Part of a small language model's weights.
Architecture: RMSNorm before each block, rotary positions, tied embeddings.
Training: a variant of Adam for these matrices, 134M tokens.
MLP neurons of a small language model. Each row is named by its layer, matrix (gate and up: input weights) and neuron, and shows model dimensions 0-191. Each number is 128 + 32 x the weight over its row's rms, rounded and kept within 0 to 255. Numbers have three digits each. A neuron's up and down rows have the sign that makes its largest values positive.
After each neuron's rows, "fires after" lists the tokens most often just before its 100 highest values on Wikipedia text that the model never trained on.

L9.gate303:139070086148130152108114083166148086129041086129122116139153099139127123132098109149132111150102112192120084139131140158119144221177117146169126150191102106124147170181140040135193108070110147155167098139163157088127118185168143153133148203124116116104137128099131132102114107113124103128142111157124145130153133132123121134141142210148151177116109149164123081125144107090183141097152123126133169092157142172130178127152112115114193125154109171093076190104074099180134088137106145138155185112128172116098111174159138120094228112098069104112176123095167127151059142112111160155
L9.up303:109135132103122138119133064150227103137072137143120111174128097191153103150116122167097140155126125146174127107127139128123118139145139067132136169096124185167145089204096131095137106106057160120139071141124107175145160174092093087056113125172106193153134106085130148122073169164103131118049182077093151118135154138134173118099125166120150101141152180149117079131080114171124145132152181134159168116099113116120111116160108146133162079153098116151118089121088140069075146151147171109159158098091139104125203177112077117110189134096163129205121117170172153139143178160121137123
fires after: ",", "0", "9", " life", "6", "7"

L5.gate29:169144150125135160146107099103138129153101164160195184127142133110126138137132109107141170083122061108089117168099140177147128096207132170091083133101146141098152127206091211126179092115145117101133133161151105167143125104138142113040116148116168151083180156149165154145148129124138019150110169157133129105122085124103152112115192107144086124135140120131155111133142087134126069084166113110175142133112101154073111071106127116119114135110134078166148150077147140100143083078129141125120108086195136141178139169108169086135131066110156149194091137074159140086120132197124187140
L5.up29:143091090094142177150128151093107147130166117136193148122105170102150185124141162150088095137071129129120123133138089143094126133078171146097119123130158183172160123122167118085113093038127157123122083160123128117168111082197152165073128102107120154111133172113174106116106132190107186136042167142120161101170147122119154149134156125149147128163142154180169195145094142027112164182133131131158170113129058090115166102132183172149115092157124152101133139123096153160094145165099095156060158172174128125160104093130144122108127116099147057101136064171100116131113105141150181147
fires after: ",", "0", "9", "7", "5", "8"

L8.gate41:089144091193123184141110141136154137154115176144113122170126130113134118181151090100108183116166109088115193125081179085193199131139135110185092186156189169175139108132146111130114122140121082150160146094099124140094035147102134140117090109067142103125185078148156056128105102157130161163092136102093149145096071178076145094146104138135169120161137157100129143203152146122101090060169095111104181139159098149139054158143156123117155104104150105120110179120166164100171159087184117163104134142086110132193112154114128150121156124102139127105135125097104124089073110146132146150
L8.up41:086113099087120160114086177102154133124160087131121093096097110149083158100135103113064103149099123127061135078107110111119173130132145188172110181137133166123178130132122130139101130195094101181176121082163099183140106204123146073113048089109084091129119094153095166072116137128150151093085143115116111127136110140128146163137106119167136139092099123140148117149098114149112150049122171122164129185139121119146077119089138137148174160142169181037172173127122075166157111126090116176098115132160114154176170108025087096138119150145144117134107072132144113126108092112139187163
fires after: " ", "3", "2", "1", "7", "9"

L4.gate115:117151138150098088094144094138128151121111152179179118144119180200120126140156087126117172125149142084092133145154150149128132134135125057138105039134140158094100121163112201138173160145078112111067133117118081106146134098128181124156094163103120122153186117109215158097086089145034171122094165123080098070106100150148131147129152158186121063140177139148085127160100164149104141108124118132149151076098088115154130148121134145071141187106105134123135207156083170153116146146175116095108096101093117147148078071163131158139123058141135136109171177161104112087080150113143151119
L4.up115:097133155129136133162131131115154156095084087125112157167151132123046123122069068127141166106121157114109140120145100127147126079169085092124095133168180137086116153113101123077101112092125060125106148106098110155158106134115101063092151089142109142205133087143070111136122125102150204075132088093125072065135134134097118082105162100163164098163133101103204197145051127096125172165127124159082158123163147154142099148128139163155116177105152156139093071154097120084152136092055147099144148137121125147123106157065111218153110141165070080151115119066127144093140150125121148120
fires after: " the", " ", " of", "ed", "0", " end"

L4.gate194:124144117106125137145117168153205132122111153173101108124137158096143074135139116093165163091080118050149125103127128105120117092132062175190096091141100140138115121126118089146117149158112113152207079197118123152115101142113128177123104121116100157180146122137122118154107189146180092124158170123129076150089150168103183173108134142156133186133127171160083129097147060125131079124152031131126152100107114134112174122084122106156119137181105101084072146081101162143148148118122167141125119156117130108183098083114160079145151140129108114195098140093173137100154127196136238172
L4.up194:161065122126129039116157134130169145146188165128127089159154054107153072054069106107130155159079111131103094077097131166131138150136124136082139151066111060112163168048139169167087135135128121113103135143173179104157160146153119153137127099112131127110218129132122191164136129117165141159173182173084171183150133128159159155164056126146097113090099117160153155151135164154064051069104107146086119152149127101126115096075175115122156116163114080149138097198125171122110101122152107162110128124102097128158079130145161139146138127151096117150121125168116105146119147124147111111
fires after: " is", "\n", "-", " was"

L4.gate349:143164088173150061091116109105122139115085153158102123125131127121134098092147119061137131100103098144124126144128183090175094179145161023169116125129069151085101067156131087117139153147060130151071160152150123102155117125115175072157137160129140126105149123091144120092127160091110121173166171092175169159181096122129148137133157163165137130140116122104166145172095076169138118077167149116160072178130096067115140121198168122178140133100164130138186158055134144156112135141123127118170152047143162181137152086197140144152147104124175129096147105134096129173111131124129123051
L4.up349:172143117143135068154140115108144162120160160110095183093137174057170102093124155135139100130128086085119118184117138136127134111084112129123136198103174065095099044109141180150060168160114161199168120185088092156140152126089102081170124122101041145077080157181178125157137138113148075102115180147078159130084117113119144100125138114176167128152104078097124166137109089177122114112173135135166128190112153172141143086141175148114154075117120133183125142113123126123146090100208083154142137129127133122145117108159173166089127056118076149142126111142131163119147087144123139128
fires after: "\n", "-", "che", " Time"

L5.gate3:122131086135071151129167125067175107157153108157108165165168107130106080160110128115181144138099150161177110112116105076102191209166141154122042142089143149159106125144099087106172099119106105106140069079187133110143108152138141134144106124096109082115151130083062129189117166138141180089110125131075179105143127132084173152107148116126173149208131162111053155146159101152142122118085130157129114106126154137126083074172112128109175128148189111065135060093077091143155111117153145172149081101135087095151165148127103169098153143092178125135146103129097121130101137114054094121
L5.up3:150159159103127123114157105059098072110173109165145130074089129056132131120099151135145173146087079103120136111087131178164125079097070105083135132140074122102135089122163081125165102116138108102110098109119087115129105121162167113108148147125180129132156149122130158186077080131137191134080179119118099090108152099162103098144213087092091112146137105148097071117140211105132036125107174140160112122177151116134139172184113190126176087110135153135100108166136139138091131137173114175178126114154126117109200126134157119134200125149146130133094089154130134098130097061093141063
fires after: "9", ",", "e", ";", "r", "),"

L4.gate182:134099132172127078123136111168129128134102147119162095111061113143083120174142100125201122107106151098156131102113136069182098134061149071129166108116140088142067103117086135153143139138134097089130104123097081064146120158116139053142146148140158088106124143147160146132131115163146104170151106123126112140128090182140186151121134162127119102145149118161106108143147109169079138167142081164143111109161101137077129134139112095147114086143160070086183195185136206196127102142116030091082158070140098209164161184183124123119084092161146179158082131113143124153149089107138151153
L4.up182:140097133125103142107098146147104166064155163128176110138112143065069148126133192065081132117135116132109175107087137121143105145124131140128085134103087140099167146135143129167150131186114131136093100169083070128082136147165194129127122129127091061115163180090141139119154134109161140088191140104122090112146117119120150117084176041108112136105087138157155036118152145079158145119168117132144081104120093161084078170133142160126126137174127108140076100144105131076061165127135174089180140132141158124156150076155131142094177106166124156071104098140156191163180188168087074159
fires after: "\n", " Species"

L8.gate250:106101180125148138142103114167093150170065151065116146130175119121169142154179052119132121136134134185147144147088086169169130136162110102131087072061164161176120083127114159112148134152076164071156107138069063125112121114122127094122104088091148149139166102107090148138160137165131146160147119095151131115199122141140044153159132122146155063157099156196161173088155122087127146132187105123166178106112098138151112087140116143201175104142113129184108140131096163108128174115105119119167178128116054113085141155115145148149183140063106142113092155142168127113093090178090098093
L8.up250:098172074138088193129170165126148088133133120104151147160137135119164123086085133171127129159100164074109053109176133118110175138161206154160112129126114121139148146131109133047126129115114123091126130080111151134151082076160108153125124109084148174178156144175083121128094080139118108075100208068152112097090163103148162201100111123094188120129138128112111120126166116121075076112104171147103115149125110094176129198104143150084079105141139109116178139151114086148119096160181146111114179171098102196118116075089128151179110112119188080156127161171094118169076146146124158140
fires after: ",", "6", "9", "5", "3", "4"

L5.gate369:149111114131120172081069152079115141129137147155134125096168063114128102128144131105092152131124111082126137122124056139155118097133166102078150111091112081124094084184097131184147096134076143117145123142114132080130106130179122126163173102150166135187180107132148114189140123089133099125121119061123066148181092169090130124135101151130154146182090166120191139121139111179093116076080136100120123061168135081117149144071153089079106146117113106085177160153138167105151086079049089099157145137212136142102077115132141109148106089079145168108039167100107150179156151134133106118
L5.up369:052138093157188139177099131111131108126052134134151163156158122067149122141175135130135148150154133123122112158121135123154070126155109136146097111126135159085120149212152119096167118096145106115160135129164146163111114162199099130054120139115113151118179122143146112098152152121112137083164112093171089104163164123128074131109144158168081127183181158161110187129190081177120128080159163168126140075151083197100123145100105058156094143163094126134167125155134155105081144169153135159074163126044128141095090141090142122093073104095122092182126132123148068127150117195144142077
fires after: "\n"

L4.gate159:135144097181113131145114123134139124177104156183114098150171133083115068112076138094159123073104147053144062165091133138159125176107141083152151145119157115184118113142184124220145171130131122102119147137167110068081075138113124124151080107107103136151189116088162144142107150115132134150139128093126113136138097157147102090121115148214161191112132158159099142179182119160054098135161109148183126113166146110105111102069141107172138133130126124120173143173086199159153046101093111124115113139145176130200111089141104096160084131100128158154103153061148112153129080091082131125
L4.up159:163139108173112144121112088131085108161191172142155127178120106138099144152099142136216127094081098126158085146091126166121088123131122155148131181128124090137161175224122114148149102129142070106159157110147130111163154160128133177194084141109142149169183156057136205111063109151234146141122146112073127146172150117137130097141105113163130125110105128194090138112160069114116153099120110104130107101134147159059141085182173114174151072147132175175162188148106155132099095083133128121151133140158171130100104146106105114135144105139154110161116128078128107156168184146077097122
fires after: "\n", "e", " E"

L5.gate430:105119096104169102107125115195136107153140193120169123112083152109141109125140165139120155164081099131106121159170195158171107158094160128137144149173159155092073151132113160219112135110103122175126147125142124121093113138146144136119122160147092104086179090116118111119113111141111183132122175089118123051135199111156144144115039101139149199151161077143095129161166139083172128125152071080104103158104143025148140164153150121102130139167147176142092120119129085180143116084181103133116146147069174173162116155124078139074100138078139167072081154119129144140076139166168124132
L5.up430:090071138128096135156134128125144132131156097072106182154164107089061067114135073157204133103161121139105115113122124125132131152113084178147145114089151122126144141148114148107099096113077106136128161142088126114137097157084239132095053158137127163094138095166117134174074088135184182127055127131163124161159186086139125105101151104142136113146165094160108097147067180098151100134137148127152147106118136083074135098148136160149110140145166122196170134126108114148123163083100095078152129123108105079206141092129107140142113127150176176090093115133131160133125212186060153100
fires after: " ", " |", ",", " of"

L8.gate191:121137150146084121139143123097173118178088075114114141182126127132119179160113104107164099084159115095048129101121129119113175095133075138166058138105133110169135164178059102120139075104171142137109165195104161138128089136105093126107134149134170139153144056136123147088159164118146117176126139151077166116208130113179145108214180159117144093102094134119171119115110113114090115034136151090175118130096123155124066113097173130185183121107172148136074145155128080150162132148090097099101121140150125088160202174187116167143134126099071139109160143145128105166140129108105135106
L8.up191:111159129107141167135184118127099161105081123138140097114093079167105202095131112118074100138122146117072089099112133089113148166127186143169105176170160110103089108150079093182122171195190108163100095149115132144167094095129151079079160084106123182167125148203128159109126166126086095108140138155133146141147138122152155113188089125130141142103118175108189070061126101095119123092173127104193083112181107164130080142116141145134152112128137114142092079139213137129157066118094110122149102163128086111147111206109146103197164132094088119137172147118097147151072123101119163124
fires after: "0", "9", "7", "5", "3", "2"

L5.gate246:147147115167131110119129180143143181186043149110134087120140152127135126075125127119136112147154099111183140160114184109187141173134166147188129133116112120117108089139105159099135121147066100124102093121174106155093099094166133128118107153160128101109088145135212126085137131172137108129160147106178108124166136156165116145116120128185103132161131143115122103126148162187184140106148099208179126095092076050105126055200159157171179107186148101116186178105121166164166184049116135172181145086148114132153163140202144110104127092119119152159103109134144144106102106151120127081
L5.up246:143107165175120174168153137115135119107101119172079116102100176082130121074158082139114105132084135135119170109059089138113094156154147105170145112124092124079093056056110182135106166135138102168104153146115111101119185103102129130113147141177098154100110153134110095134125064146122054100129092112170121099156144119099130118089099137107133200145126136146098122104133209187193142180150094170109135139154102166128149143183131161162193158123192124131118124116169119119184140107120156111145113099182162153120118097175132149074162118162088130128098101208109159143106085220140102078
fires after: "-", "ed", " syn", " Time", ";"

L9.gate323:139130108104118126181139108111135090125149132109099131130173109198102102092142088087127093106163141200149173117170088158159120157189175122100125101126093157203090133152082097047167144107099119123103159153135133115149108096115114163124191138128225183091152072081138167101166127111042141105050155062127090127154150160140088107118180146070148123160135146148180120077130133132135099071145113085131142128152095103130107099193108138140152157144158184134144142191091183112152131109098168156111165151152161101166118190139187142126131141088128113120176141153131119099140127119146129103
L9.up323:164158096154142012111135146093108111157087102143107125139132111111174126100168103145094079174132179123071140152135169140135163136112124145094161148153151159159163107179076098105100121081113140092129124111065090128162124143135186112093116159137183174104109056098133101097175109097137142126099163095168120104121189082168051164053082104095097102126142116142127146077142140074118159139088156149138078182099137121135145135150107072145169137209097134102155112133116137127127117158177125170154158162093112183113094110117114178109175150145089113055165112137113086090174146104126103144
fires after: "2", "4", "1", "7", "6", "8"